config.toml
n_layer = 10
d_model = 160
n_head = 5
n_kv_head = 5
head_dim = 32
d_mlp = 640
vocab_size = 2048
activation = "silu"
norm = "layernorm"
norm_place = "pre"
norm_eps = 1e-05
positions = "learned"
qk_norm = false
attn_scale = 0.177
bias = "none"
tie_embeddings = true
parallel_block = false
init = "normal"
init_std_qkv = 0.0395
init_std_o = 0.00884
init_std_up = 0.0395
init_std_down = 0.00884
optimizer = "muon"
lr = 0.00544
lr_mult_o = 1.5
beta1 = 0.95
lr_head = 0.00501
grad_clip = 2.0
warmup_steps = 200
schedule = "wsd"
decay_fraction = 0.938
decay_shape = "sqrt"
final_lr_fraction = 0.05
batch_tokens = [8192, 16384, 32768]
seq_len = 1024
doc_mask = true
train_tokens = 157800000
steps = 8770
dataset = "wikipedia_en"
MLP neurons of a small language model. Each row is named by its layer, matrix (up: input weights) and neuron, and shows model dimensions 0-159. Each number is 128 + 24 x the weight over its row's rms, rounded and kept within 0 to 255. Numbers have three digits each.
After each neuron's rows, "fires after" lists the tokens most often just before its 100 highest values on Wikipedia text that the model never trained on; "fires on" lists the tokens most often at its 100 highest values on Wikipedia text that the model never trained on.

L6.up563:137127095155150097120156164088110153081099145147161105140122145134120137114111133121118127125105080103122158144121164158149146154152111182128111097129130110159112135154130124087149099138138126106112141126152125134147098078107091162160148131128099162147117149145124167118104122125114151163114097148116138171068138101110138148134121132134105146110089115076116124134138148179128140100122119171131136168130147119083150167152154162112113095128144118113089114059137136089152111117152151
fires after: " re", " con", " Re", "ro", " pre", "re"
fires on: "s"

L6.up109:145126156114128108129129085110148109143147143106162114086131143106157084125138131131141140175094142121133133115084131140167138143073149113137093162105131116124134134131117112098125107150105116136137058118129096136126117122158129171137110094130098160132152123116139127105130102093163146089155109132178107119123120124149100144155148094190092128181102091159116104149144124169133121145139124143145110142133112132085188136138132124130122105147093169162095127081120136110129106131128186
fires after: " ", " in", " se", " to", " re", " end"
fires on: "en", "al", "ed", "app", "ab", "e"

L4.up536:130116108138138112140110135145109179134093190151146139118131147104173146138100107119138131123171090110128128141175108119088134182169120120144099083135133105113117156138146069127138128084094138100128124115119114134115143108119152157126119097118156121133121131123104119165112145101150069122165090159139143102091132149087137102184136135134111111133145141100146113137150174131099163135111153114113070164134111107088107143149127134134102169152132157159095140147151110097137140097142120
fires after: " re", " con", " Re", " pro", "co"
fires on: "g", "ver", "f", "lo"

L6.up590:111159115117135126108106105129135143107098087129095123153111126146126114155164144133128166156099167090137170129168137116121139117094099149128092149165139127161135142130137139113120167148121144144117090171097126124175202115143137097110115095101091194112148132134122137105166124108124116138160081094118119100154143106139141117086122177139113114138095139129154172146134132094135135137135136139108149131110119118121132124120130116105105148111086117163094153161150101124174145070107092
fires after: " st", "ar", " count", " f"
fires on: "re", "se", "il", "ri", "e", "ring"

L6.up354:159082143178135124107188142120140095086123129117156132163122141110117126137162130134135128160118092133070087093119102175172135143145124105118159123104087125165157131102148091152122105119169126125163143139113141108123144092131080115143127143081130131170118123149119112154115121149144150136139115141126094108150166110171135161111100151113126102118115161146128128073127148097128117142133124082152142137106137131124129115141101118164134150124114120099070136142108165168160145098080146
fires after: "hi", "ba", "wi", "wa", "chi"
fires on: "s", "li", "re", "le", "la", "fe"

L4.up188:142128143115121178112129127146105132139104110198114083130151130043122144108080127109136126130115148108104094120126102137146118150131103152131139144089146159136130093161105130111088104135169132107169091144097105128152131131124066124154138125090154138127126132152113151098163102133120144143125121143151187132168152142103139121104114146101108080100127130114135114151133141150123092104131161107142121145088148150106112125145153136131152125130137170093161169120144139101088162141171137
fires after: " \"", " (", " ", "H", "T", "P"
fires on: "e", "a", "o", "s", "p", "w"

L6.up591:117117180106140159125114153127147131110124140149127116116111174144152152155102122127089088141151113125171153143129140126124122149104113131104145119179137140092151114128140124088173096149062101142128173115144106121110115115137124176127111176096133111149086115112148123172130095125112136140124080130093110127147138144100174131106093125185068133116162143133119104117154161141091126129126113145130101113140141122153081131140148125137173102103127144133147084114082132164167143115147118
fires after: " ex", "p", " at", " Ex", " pro"
fires on: "po", "ten", "p", "le", "ic"

L6.up135:076138138116098140140099122120174138156096140119143162139152078150146147127120097119120137148140128095124106111100120134126112131086150097121099134129147116121127142106099066109122096156100068097130100117111124105129157158130095129104106183089162158116074183124117094107155132137138150127165103147135113125166096137138136143117140158144110143127099147103107128145130141169114141123090146148103110172149170135140106152157142168105119165157171149161120132117123142121132155165124102
fires after: " re", "s", "S", " ex", " finish", " dis"
fires on: "p", "ed", "g", "t", "s", "f"

L4.up216:114091167154127158161122132138092125118114165142154137133125118141119116127149170107163124133144089132114128136128124158146132116116139090121125124126151154117145104157119130139136159112103123146069131168104142105148114106122170102112129120162145141094127129126130152116145113102098145113081075132179126114074130141112111124142145161147135118148152130158088168098126152120111068126147200087116100125123124164158064172114085084127146111122102162134146125135098147143103141128156105
fires after: "A", " a", "'", " A", " G", " do"
fires on: "es", "ver", "m", "n", "an", "way"

L2.up213:204109155133137124122114168159107135175144106148154153141141134142121122112178145094131160135127148109136091120113112130084106122152176106133111079111074113124148137119102171125143144142155090100131154108124094119133134141130084131117150100138116083169115151119168079138142090134127110120112084146152085141121137132123134150131159150157118146148111095112117121181109169148128109160112122123108115141112136128134105116119087128144125091119116164087132140110143158188137159110135106
fires after: "\n", " ", "---|---|---|---|", "|---|---|"
fires on: "|", "===", "---|---|---|---|", "Release", " play", "|---|---|"

L6.up251:178108142104124143136164130131105146143109143114179154070126102125164158158162137105113171109129132131123122141132071155150172136129105163116141060111080132138114094111113148120145103150174106145131120155146089126149087106120126095133102160161145152151120153168143150086154128109137145116134131109099170122174132154108109168149164105133111149116118138133098124114151117146109163118144128127099136145152124136125111108115104121110148155107134117077107123089110088135084105112135106
fires after: " ", ".", " \"", " re"
fires on: "ce", "a", "e", " A", " pa"

L2.up29:121147150122146154089099156111128123099122165150096113120156167142124142089103106137135147083075144132120148159091137096114074119127081117133143109107108141126111176156074115131148159132152143097134116164072110113148111065127107118116114119163151102125122116155085145128143136136149139169149157156132120113137145125135109134167150117107110085126149133122105126152153161119054107118161114130131159095130123127169122147152127115130141137190142122147110117128154095148131149126134157
fires after: "\n", " \"", "==", " (", "===", "."
fires on: "I", "E", "C", "M", " No", "%"

L2.up399:081121151104163117165156121152128134130110129126122159099150122120148189097176133102142117118059155101131101111136119169158139124159124102090111135138147084155107127152084085148110108115113135133116185163165110109130142090098126125117122122112127099143154125128111094149108104182104122134126105138152111126115144148144120140124118138145123093115139148139155117188080106145160110145137105146172130098126136131099101162140173153110142165158132144131108119132096092117091116112131154
fires after: " |", "-", "\n", "|", " South", ":"
fires on: " C", " Car", " Robert", " Charles", " August", " July"

L4.up253:100117151117161178095128112144127073133136121148159152119139146124129118081117156155134129179109142153123104115113143142132156142174131110119130109141120112115157146106075156113115102131106119107169136126124059128127131140150160115119109117162151152137141100088125143115061128166142117163090103163128135135145149115131137113151130132138107143105092116112131134139081160127107114158095111133186136092171093178128113096155114136110103105078147147147135105105125117143149147141100166
fires after: "fe", "en", "if", "ic", "put", "s"
fires on: "c", "ant", "w", "y", "ive", "th"

L6.up528:119122102192125155178156135112060105062153156153117097121141104135124167111149124156135137129137135125117131163131126143137115114188157151089174108102126108142107119127107109157123166144123108147166112106109105103180111146117126163168118104172123134136131145099167128115166110132109146132159119124148126156095118117163198140105104116122107170112119106126109136111117094107114113115100142119128139137123148116097155160095092083133111117095127153119123087131126134138111113115147141
fires after: " S", " I", " Mi", "M", " Ya", " Ma"
fires on: "s", "c", "y", "is", "ac", "S"

L6.up497:130143131143162173102123157093124087149087110107123093134144138135141168123168147118165112155127112128115147144112147107131151099103158137130177149146097120145063145149124138092136107130145170152153114124088093128141154107081153155122082117107110148126136116114105137143117140105075159131120119135134133151107170159164128171170110097107090156131118143106086111147119149136103170125079107114121128141147148173113117180108121163095146100120152139092107121097144128125122109115118117
fires after: "on", "y", "\n", " (", "in", " in"
fires on: "in", "y", " in", "|", "on", "d"

L6.up49:135132165146158103119164140128115143140120150130160142149124140122137106151163112142103105140130126090145111125183121113117161135133099130117108114139170105128125158106134075133168157130125157125124149161128126108118114157116130132112124127120123135129105091122058118159088142107165138162148094137126159126105126186098133117156099100135117119066098136106126151160119140173103117101130118125135148156105123076113130165113110100120093080151102176109144099160082149176175115131110116
fires after: " con", " |", "s", " Re", "ent", "c"
fires on: "s", " |", "\n", "ci", "min"

L4.up306:143126129112144157141132143139112121084105124150113132104094130131135096157151105150116146112079119089117142105142107123110095100133135113136078153104092126160122121138147089112132128175105156134109172148139152146132150113114128110110136158175063153068071119127137095134112128105127143131132093149152150134135175139094135113160155147117124146114106120126112107127133123196119109137109126108126130178151133183138143159120082138154144124104127125131148136175150107158110167153133068
fires after: " G", " car", " Car", " Bar", " Pa"
fires on: "n", "ri", "on", "ci", "e", "ry"

L4.up565:122093135133178117180116090116125121095117096156155110101105141135123165117135130113125114141112103116153118152137118168112125127130159108129146126076181141125142126129126136106198170139120147148140173136124119128151110149135108143165156131147134167176137104109139095109113106086108142136111111174149141136107153099106123148125093109100106108084150080157112145131123134068104140130109161095148124138106160120109156119122089096138094098137146147145091152091148110103097167132101139
fires after: "B", " P", " Be", " F", " G", " B"
fires on: "i", "l", "r", "u"

L6.up561:144115130162143127156153137134112149141146121133150111119119135112118132137105133110168105114090103100133156120156107102152076153122105157107133181117139091107098133115121170074140149187102097101153095160111095138137149123148156131112115147116130149128182138139120139112101094118140129146109154131102137161125117123170128149109121076152162117136164103105107108165146158160122126133106101122145160162134105108147126128098183104126105150094151132156074085081172136116108119150156132
fires after: "th", ".", " d", "n", "t", "ent"
fires on: " The", "ri", "on", "re", "er", "or"

L6.up575:145158168152154123125149087167085122158110140123147078127096114158122146126128123129104137160122123116101068127165100177132131100151121113136188097144150103121113132121087116149150138161104114118113110094143070117110115107183135148103130176137113158116122139150123154137116132113140087122153116117158114069135141119104140119152110145108138096147134091152148122120094167122121084155164116121128147152110146136093126135104139093132124166135149117153136112129125125161153121074170163
fires after: "\n", " of", " the", ":", " "
fires on: "=", " the", " The", " ", "l", "The"

L6.up419:141139114168117117104151128124151114108122145123102120137128121144127119103091099149172135165117140122112147133136109137115130108091150095154111143119126176147166145116088105117114138155075129119125128157123162124106127149115085169132155143108136144131101129121136121117126126117098131129166106163102115136107163129123110137097104119104075135148133100159115172138096139118140131179131090105133195188149101138118174101107115118149192086151113080115170146112101121167153127092159108
fires after: " g", " sp", " G", "ch", "mb"
fires on: "ir", "ol", "ri", "ra", "e", "n"

L6.up470:122129140104121096130113112138092160126072126130108109155148170135156112125137145081120113166134169080118128119158124136134149139136153116139084120095161139081148164148124128141110097112123139154113148154103175110112135101156130138137086124113137132129136161109098184082111120102145105138124070141141142134139095152085143095168137102145121098151118119117099151100156145172116108148095140147179124133149092103171106125125135121130163134132128123130146106156135115123196151099150097
fires after: " comp", "mp", "ef", "ff", " se", " ex"
fires on: "lo", "fe", "ic", "e", "le"

L4.up181:109133123173139150169126139090102125124115121123112096131132112156137148117148128146097110126091121122123133127077113115112101089158076171166097097120167163139100134121122125130098117154157111117166168113180097124123130125128094116198134140129111133155138113156100110143090125150165157107124100140134168115144110147156134190125090139123071142119131098110129128146120115155141110119139114131132116130114205135116132146141138153152126102120167098097090130143089140140098148111119165
fires after: "\n", " ", "-", "=="
fires on: " ", "-", "•"

L6.up518:136139155122098097116163146071112139133146136143111147108081125130120132147114163134130098116106137152106181123145090111150111095120147130108118163074111085155141134131100085097178143142108119139101141185157154141133109191126109122141174103101142175114121140124070169130132128197137151132128108136109159127108165164145108143103097125154107135112105135108099133129148120111128149124133130110125139143123126092123121155117120101131126120129148152103125104164104132128113143168157068
fires after: " R", " Bo", " B", " G", "r", "é"
fires on: "y", "ry", "hy", "ri", " |", "vo"

L6.up274:089134114130137106140149148122168123126086089173087106148146112104133132139119143177127129132124144113100139112178144094143102127107129109125137098094121103122132137163123135089118137112126122145140134128092101063139108136114127163175124157119146114151130149162194112096154152136112156114108119143129153159140120189141136138137124162125117109110148122093177126124104115115116091120142092121156124151155106126160100121119131133160164115055160125101131126131056120137118160163142137
fires after: " S", "w", "s", "i", " W"
fires on: "y", "w", "ing", "k"

L4.up319:120146163105117149153133145129122153103157125106135094156112193137118101146105111109166145117127110157157117158119134118153157135095153124161116134135163141143107113122090119105112145112097125088098146113142108140169130140160152134154092125100129202089120157150115116113164102127132160118167113126158148094138127081118115164094108099104118137104127118124142174150137143116104180134111147115135118127122135114157117181112113156100134107094134129144108058131116122124130129095118059
fires after: " sp", " f", " b", " st", " c"
fires on: "re", "or", "e", "le", "il"

L4.up41:185137155168121079144110079144151121144121149148116134104145137126134155099146114102130101110118105154122120120143091133133136170084133119161148085089162130136126132119083110107106120113147107186139092137126110184148153162146145118128108105095132168103126127108138127140156138170129120105133141172098126136150142114091147126154092095147090179118122121151109112150175151135097145121111130129146112118155134118134131133104149131119085142130085165131103170101081125072121119108154127
fires after: " in", " In", " to"
fires on: " 18", " 19", " which"

L2.up423:130167112190110142104162135156094124145171117102122117106102096133104134126100138157120115099136108143138134128131110143115130104127119152145172105135164083124140140132122114108143109128170120130136148159115108155137107140148110121104175151106117123095141145155110123151103143089162161167090125086173101098116117118127156161152153101138126120134141090151100128152111133174091102123133096117142166140102167144102075182164103107090131118137176157134084137123102154140099140134136160
fires after: "\n", ".", " |", ":"
fires on: "The", " The"

L6.up321:115108158199130086117084104147130103102140165151133126104091102164126181092129161137108138094166091153155107167113158133175154099122145119152141139141138148118156146108130109099121163124105163152130094126127122121103147137159107121091144123111115103105108132150121149088115131122112161125106144140125126124113154136113163067116122139129094127089154163133132131115108084148162129148133127157125143123111164134125131086155173098099137111149094121178110109165121128127074139137144135
fires after: " U", "S", "U", "."
fires on: "S", ".", "K"

L6.up626:123128074151135141113100161108074128150089146150120082158166112126136112144112126133144147152110140098126169132135102105125150075136078126126135165150145140136122130154138108113130109113145104122136120139166120100140100144143112147110137146188165143143152083110136135115144131144134106145141091140188118102163119121174151144103150104112131155143093127098170107089159143100156130090105104161103118140114143148112088117133135146123115084120141128087120191100094123138142134100096160
fires after: " ", " was", " |", " is", ";"
fires on: " ", " the", "go", "s", "hi", "y"

L6.up62:108125135124116143105135154141148099129087172143132115135130051095108111119106112110132161122127172142113149177155126156164135134154103128114164135150180141125101166144140094110138140126154126143142081134132101097132121122172106121128122151143121147169115154116179169141148095139120151085129137114119153165114166129097141106113141137133135081144124099125106094119132164114141141109138122095070125148119121106136113079114158091145156165068145114089152108127106099119141148114117152
fires after: "ra", " is", " w", " was", "s", "w"
fires on: "il", " the", "hi", "ed", "ent", " re"

L6.up459:123153127070129067153122157150108119120127086157120071160134139151131086098121118131105095132118119093155098141145104140139143153147131134135112094155126131143125088123128163122135092155149120098113104117114149094113133147139129139152094128136140165170156124140130123119149111099164128159121129115131118153123120116119137112067141106125130133152129183098120121121149097146090130146118113111109129154093142175153181155148107126136132073138124150192092136127125175111084150176145153
fires after: "s", " S", " ", " dis"
fires on: "ci", "n", "c", "u", "qua"

L6.up397:110108116099089160120101101127142144109138167159138120136163112078147093139117145104136111095113148093086107173084146110117105057150181152165129159134170147126172163118137105123137130104112137119116122119091143074142164126166102127157106088133115126116153144125120141162162144096123137144146110120132121139112135128189141106119150082105158122140167106115121175144153111135148100130115091152130097086146125132108140132152141132112128088103156100146119154125136151122102147115142140
fires after: "man", "t", " Mo", " Me", "at", " M"
fires on: "u", "ur", "st", "aged", "ip", "en"

L2.up625:124089176139074118124143153154107129116080117095123098152130091144129129102095160118132112175157115113143115119171096100155117118170140123108156133128131119172143091124134124124134134116100101107135139137158139144116136090102109118125153149107112125120168116157160128106102114144147138147164121152106150109137174158164123133163140132131110141076135130074107101162112115178094099129158096132147139106116110159073136126164165099079142099140115116112152093155134171120120132153106140
fires after: "\n", "ed", " ", "ted"
fires on: " by", "-", "=", ":", "•"

L2.up62:136144165207126125120125148107097106131183111116111142160148100136157116119151120130106094106138141114148103102092120097111110136118095126136108091112180135161138151162154099122132161098139140144161117152119116115119131103154107115116092119114149153186105082121117112096115134143130134127176070118103124122098162132133144122146126132111120154127092130112103146178148112113070104108123119120154085119116141151143160137108089116173163108157096164152100156117160138126129159113137131
fires after: "\n", " (", " \"", "===", "-"
fires on: "H", "N", "i", "M", "B"

L4.up239:186144145165148205167139113158113065124118149124139119127116153116104147108131109103155145111106088124135103104113120151130114131126113138208117164157126107116125112122138145110147145139147129119137109105123113099152110146103112118120153143116117087133146146128161112100140119125097138095108116155158157123167126137180110117065135128131082112133126096157106142150145136155132093129125159103108127110091113137101145191125153086123147126114117125132093152091138112075111166133127142
fires after: " a", " A", "A", " ", " an", " the"
fires on: "th", "cc", "p", "nd", "n", "ri"

L6.up451:164110106144109153114165156170117143120145138130117100162134076103117136121111117137123103140129118135145094090098098142154154134179137082122121159103121161146187126106116116141128134102078106146089089119183145120153167137110121108114145104095139138137101140144129071123140163088120161117115127146118124121177138133127136149119088134110102100120133132167143124138157130113100139097134143089133161131141119082065122082122156165154118160137122133138154172144143084147119129115135129
fires after: "ba", " gr", " b", "th", "g", "c"
fires on: "s", "d", "ad", "la", "le"

L4.up476:131139114171097150149123129114082155111145137146104099144126191108102136137116130134124102157090150136144127093135075147129121127118135119110130119146136123128121125112102128154124113123127145109152090178120163135102165122127154184143130173156176128164113098119117138156138091146140159087120138135149094119146157142134140179101154141138084124162080170156110134107089128120112122113129162093102114129104123131094140131125112145098168116158117141135162100128084101083126173083097131
fires after: ",", " ", "s"
fires on: "le", " when", " while", " after"

L2.up418:148128103109159128125160156102131146131134105121137126161139121095100090112147130097155132115106108132114137098155120146117092101170135083126136149148144143175124126175091148112114130142130127127127147161107109115156101121114101108153099164144095145149118115173135142117148105174153141138146109152112101129149140121118104183186138157077142129123142116087143120178079102097179149105082108105118177141142192125080124135131144142119129117126107134123103090134096104102114104148127127
fires after: " |", "-", ":", ".", "|"
fires on: " U", "%", " Un", "0", " in", " S"

L4.up204:082078105107131135163121127107095118150101156128133116119122116156136187128136124099125108150109141109115177141123175093129134136183132131107159131145125135113103127137090159093106101134110103134161162108128145115104132152117131142186164148147096112157129088095130094177062115158093153115111143121107090104126125121131166152142120134156109155103136116101146108127118137116154109168111116103110129145139114127115118094175165142143145132147184104096150135094107124140138139143097168
fires after: "\n", "s", " ", "-", " S"
fires on: "-", "ult", "ic", "•", " ", "ite"

L6.up86:124097132107150165094127130122130149147141162161158165116113126123115138108113148129145131135132085117142130091114164111148134130134177100136130092087134182085133139114130131103163127135130139082153127121123129115151112093138093133137102139154118121119118116124101148173117152080132153097137111139070161074119169157130136082154110161167106117169169103135140126120124123100105143140105105103131136123164137164110115085122130137132146124092091132109114077158124127136206162133144141
fires after: " ex", " Ex", " Qu", " he", " se"
fires on: "p", "al", "ol", "po", "int", "and"

L6.up341:142132157142116106152157091120161152140122124128138096132175146097115077145128128156116126122119103131123106126134137134166131136116134124097132133129160127110127111134114136128102077141143168126127118160129108160116158143122118130164120092176139180142069105128083129122138138122102143102091106111095167099110129148117174119137126140161116129111060141161119084154127138106150108113106144159096111156093203145147105126134125177142096097091118124129116097133187101131144154154135146
fires after: " |", "s", " has", " had", "."
fires on: " "

L6.up347:163152139125105124125151088129105119141110080143147110107106135120171149133104123161131117132115067111142117153140122111170142126128161155102129123110109107141132120165136126129137110128152131137130132123199134087155146121169132111136136101151112095138129107134130166128139110132134149109163119071131178124126144126156135159116117118128068185142092143087099133128172088152120126128065148095136139141139160135137111177127114094109147100114110080138062117099134127124159149141135154
fires after: "\n", " S", "s", " Mi", " up", "in"
fires on: "In", "in", "ce", "y", "ci", "ch"

L4.up138:116123137140143113182123140184076134103113114135151082141085149130066162156156110138118122130119169139181135136136104159126139109125093098135124134133139132127137099089120107104116140154079162130116104120111131158184114145109094132141135132114149121131127115185117084087162104117142093112076123094172159142136148132095122127098136151121140139165112120124168133135131150127101134145110103149169135142101169170144117144161144139129098096140130117135164126103121101108103135096110148
fires after: " ", "-", ","
fires on: "le", " d", "cell", "ten", "s", "ar"

L6.up77:180113141136154116146116092159098142091135142112099124173108118143147111107143129157117113101131127102146114151089093141178062140159111113125152147106144132097108114148119123113142112137133077101134136116139143138115132120128120178128102133112147148113109172159144111148120103143176135143141127098089110119160123148126162109101114126150127174143105147080118145091101093155140164142149163124100115182110173111128119130101127097133091119089108125183140102139176132158097143123107108
fires after: "s", ",", ".", " V", " S", "ed"
fires on: "ent", " to", "qua", " He", " including", " from"

L4.up560:111170137112136113200167101130151109114112183115108101128132164108123124133127139124154142139115123124145146105107158160135165137114129157199113113132128105135134157123134123120148126162137142110144102125132109098100156119157140133117097108148152100115094153129102115114067125119146114138111076152116185114131165157162089114140138122121119142168134107157098163099132100159086075143130115133151135118121112074120124104139142101130104107159113120125107148119103172083137098134143178
fires after: " the", " an", " ex", "th", "ff"
fires on: "y", "re", "le", "per", "ic"

L4.up469:094097133149137150131121122103074113109121129172111133138156095115100124146130153095177115151166151069097073121127098124154117130184123117136113125121137125163109099134122135126131116149161171107128094164149117145111121130157110128149167099106172107134099105124157134134163117123150149138083149150121158142145107133160143153117143100072113105115128091120103098135117138135159144106115133112092142112120160145121129096152151201155145113098127153129159148095104170119092120117143107
fires after: "H", "G", " G", "J", "K", "C"
fires on: "e", "o", "er", "i", "la"

L6.up1:135131191131156163128092172140100114099098142101127136091106132172096162156118088136111152182118083088141128119149149101140183134114135083081123139155146128131163133131099115118126142172137118154114165166164115127136080139153121144099111098167089113108130106135116112137139140106132141147114119148119109116136135167126125114199145171125103118101130114147109084168127122122111123143094127119117159136123126121110166123140104121104098160112113161123094115125120149096139129156097113
fires after: " re", " Di", "D", " Re", " ", " con"
fires on: "s", "ist", "ff", "min", "p"

L4.up139:174107110107144123131114125117142099145109129124127145128109089128158145120121140099163136112187143103110129156138131100141138086164152132145169090077121160136159131120085141133093119134117149084138136195136087103117118160145090154168163121119123086118150130121130109161113135150104139121146138135106109101094133135104131175142088124154112126129102092116120134162064150154177130101118068140140108150110144140105159108135136137144127100144143133094105135151089143126123145166140165
fires after: "\n"
fires on: "-", " ", "==", "==="

L6.up620:118116112119123111127121156174118163098139143076127141109132114199127124116128167104122116174138129146109106117094128139152147170156135094127114116119112112131152135049130112120108093168118095099117162128088084145086128134106101133171141155145138131156140114109123121152128146142148140082128098130126096175131157149149134117148167145145161080132111152141155115146102146137097176125131110140146155140114111099128105138151126096077105099104131136131131088167129111138102168146155143
fires after: "fe", "s", "es", "ri", "la"
fires on: "s", "ct", "c"

L6.up517:122103162128144181138132095130087124145126116187138113126139086113131117123158161122150202124125128122152082126155122122128116125138104130114135106092186116164117124118125085125102130164110111086137115128145147126106108159130116172124114137118100103130160123145152126128134086168121136158093132149154150129162126112125138119142109106140074173083111140116110172141091101122175111150116167102092143090124103137167172135102102130122158091129134100121124130121092137144146128107174125
fires after: "H", "L", "B", "wi", " ", " a"
fires on: "e", "th", " co", "o", "tra", "00"

L6.up402:080100078122109173180102135105088107162144125147090129131119104126126115137129093140126082114132140154113152163133118151137111141136132160143132125102163129138107088093113113151130097065164087081132143164175163129144126159144135160112123124105110166110149152149105089114143131135154137143120103153158140160138101150106133138130091133124118102140098158138123139139134114130126104149091172140113109136125180115117096128174100142156119139143136107105133092135144172101085158090140138
fires after: " A", "S", " S", "s", " P", "A"
fires on: "g", "t", "d", "m", "l", "lo"

L4.up214:108122120111100157124150124114081142077118104121120103142115136112110148126139108138160163158130133137113092114090145111166146125118127095111103126143164131143114123156164116094096107130123131120178146158156140097151166124113106145182164143145141180142174132135098120142141108162142189127138112184124158153109121142113097143102126108126091120093107125147091114140123136121112146065118130122107130154093152132155117136130139100141160083184126118094087105148113162090144143136130095
fires after: " G", "D", "G", " C", " Di"
fires on: "re", "o", "or", "e", "ri", "s"

L2.up383:110136139104091118151137134097111103107111170115093154108173143118090137113146103145144120123157113130108121119136119130119082119123121145077124128119130126139115149152121099110090145191170123105123097168100127129116146124117138116142135091106155105164122111142114148137117178122174134149111146115131106105117138166097156134145193137156165120132136126128097140142132181105119116179085105143169102126117107128123080112144169169132124124106161125171125118120087112173087173133106127
fires after: "\n", " |", ".", ";", ")"
fires on: "\n"

L6.up627:129124129135144136170081159168135179121133145133099156094111159110160147149104160109124112208134087146144123195138105098114115132124109150080141144135144111110131119156155139100152119147137127095120126159149100102141122126115148163135103125123159096128108128112101146118150147141133108153128087108112114109135143144122151130123142109117104153118156143097143104149137151111110065104162117111117124126131112105184115118122109150094106132159107130079149112194073102165123127128135104
fires after: "com", "cu", " con", "p", "min", "op"
fires on: "ver", "mon", "ment", "fe", "ure", "ute"